Weights of a small GPT-style language model, trained from scratch on English Wikipedia: tied embeddings.
MLP neurons of a small language model. Each row is named by its layer, matrix (down: output weights) and neuron, and shows model dimensions 560-751. Each number is 128 + 32 x the weight over its row's rms, rounded and kept within 0 to 255. Numbers have three digits each.
After each neuron's rows, "raises" lists the tokens whose logits its output raises most directly, leaving later layers aside.

L5.down2065:134140109177171148109123159176139123183081134094128125130169129106162157136121111141168158135123149086140157083143119139147134187133124132080118067141123084118090104153169127135113080076088116167123164139172105153125082161110134133136149159067104127138122155113072144089114139102156134039166172153148099143163155131112147098154122183149158158156085145111157139124122211214124107162121138118162063122108182154148071126167064163104155098139125123148093130043161098194135195098050132179132186081142120159140180128079152192135123096108083112122073090085133141128183116161129193168
raises: "back", "bur", "ea", "main", " chief"

L5.down3055:099028166132120087170138137198159118132143149154104112110117094106188149161136102162154114164112119143109144100098160124078118065105043072147092135116127152094065111118110056170120053145141107083111127132109085147152156117106171063174117193126147171101117095097115121115098064136154112099173090119089130158145185121169117094121130133068093126153095053083164122060145116095208142134070085133125194112133121117130108118098100145085119143111118127097089103082142162121141154167121131096193135148147102163131090120096154084108154109175133115121086123096138149135165082162145113112
raises: " background", " leave", " positions", " right", " career"

L5.down3862:092101092101103130118144116087148110072156091090150124175078129138131071198148150123083152156086108152112149184092139143100087092070171155117111117114080119149163168139103210154095056124148179093134053165122122140137115155127177060119118126136124122111098110100122120135182117146127175118120116164172140120151104178115128174144099177110107127165142147099088135156115148144086124154091174067175146131144111131156118165133172104112072127182140097109129136147105148102123188154127144144024116150138087190136124180163140118091138066073149147061113138116158081103099144207157125124
raises: " focus", " share", " carry", " serve", " follow"

L5.down2637:154082156062095085089098154109171163188060057085099118152172131082163141131169075198053137104131097119067124134141119160121144107129120122121100175117161116156173135094185128138132164122152172174075131164142138112109116123102138128094098163136080131128187043165151104125107160084205098087179116130112177140070064104058127127125114161164128108187117081125155103137157123107113147158200098094175146183140149126086111111137131137088104117146191079160131129129093123117148150141115118147088158146162153085139131145104131130124167062115137145184145114125037139146153119064127144156
raises: " performing", " playing", " prepar", " leading", " promoting"

L5.down1950:096126173134128242238128156137159127141140111135098088142158108156174144130123075128081124170083113167119146201100119174144155181124141170103137081140120154153111158165135077107120188182127125103092118106080171157140115144188123079198095158128137170081143129119169130051142144119174118151152097083072168108161133104136115178109100081147137184133141167128165124138179178154152205140170120118140118114146120115139143098086130102122162064056142143071154163150097044149138125119148077126123134127124171106144101144187078152096091102097128118155154144132083101092113106139109133127
raises: " 30,000", " ", " 500", " 400", "700"

L5.down497:120118180135081166123135154133144118173117093081178166080124095131172100165148155119107141165160160125100098183119156131158127152104135058054034105098142163147153140097121156157107214174128096153148134115166106175106055116109148107139174149189061168154135174152140051142118125111130127095203110143112142144137089117129161132143125137166103114127142118126172124108136095156114150189145143130126083108150209188158115118144135127097115140121177108101090119159089210126086167124103175141196138137144110085062138138127136188140082141125128132130139150150136185140147158106088064124
raises: " known", " called", " referred", "called", " named"

L5.down3594:120097085118141106092116120142161126111136142125131198114172090156141122086132135134168123115135128132089119200124123126087051139175192114141111122105103157159135122158160117147109127153101131141100114130127105126151079138083165135145124158152181166105136094197120130093126119166094146191169124129134096111088128156108113134077144101076150144187121106095113119135142106101147063141169105088113064155125178087174147109130120149099095119185165173085136144138080137072112089159179140093126102148127170182120129116117113060210137124093116166069120081117136153127071117146169102123
raises: " 26", " 27", " 24", " 25", " 26,"

L5.down701:152096157084109083100116152125136129111151150094124130145132131127126083164078138208160098127148088103107126114066112161105171145131128079126072105089177105174144054143121122144106157133088101139111140164168169113146128180129159094121132179192068113118178085118179054147176093120178089079172113118084184138104111109126142139181145186119124081129065046090081105074142148117160125124112165073121117142108154156108156115105118157142115108127084115105104121096070152139096115084101108182154173086104128087127176085079099128092087099174083180156178172106088160150156130090091154187
raises: "ising", "izing", "ting", "ping", "reaching"

L5.down1100:062169110167158103102144091148114114066122142106135138185151129132131082068167201113150119074157121132153121103171139087118145189111147114108119169167153109113121079158136110105177159113153123086106143070104122140153113141160118137106118093170162103106148137143133137090107148115122119094146115084076166094137123176156155134139108097052125143070089151133116080113147156064072184070131069053116144108097068121204169104125115056151107135175145078125103117096138113173065103101147122089121142142065125121069102165143133174133116134103087118142160164081128101114115149139082074196
raises: "ers", "er", "ress", " towards", " about"

L5.down4069:116070114154097093135109210125139170125147119114123145151127143103064171099124148141123080119115135168157081079139180130128121129139080104131111103152103161160110146123139137115163130123064192112100106130126087113148169116090123109076173154083125156131216180066098130110104091104116099119142171071147114162087136152129114168060091152130108084178116065158122174121140138090180118125108114152163050151144131088123129135119110131144114090117145173076147065091108168154167183184164113116115114139100175153116101114171136124177114136172104163130148142144148118122131104087135208137
raises: " 6,", " 13,", " 8,", " 12,", " 7,"

L5.down2783:099156135092112128105095090096156096155138101197122101088168150152141116108103105034156141094149101146115146065095113122097168131164124155156086145126195131103166121142116153114084114111094141130111121135056142193183149150136082191148074127189130064117094091138116151085088146203144169171119107120023134105097114112092135112145120202111111152118057132106083085120134103111175122075196130106118172154149089218094131133145144148076126128152137177142126140151130127124051142096133100148130189207146197076172113124121151104171135111139161166125171143089143131088086138137121150173
raises: " season", " pilot", " opening", " episode", " special"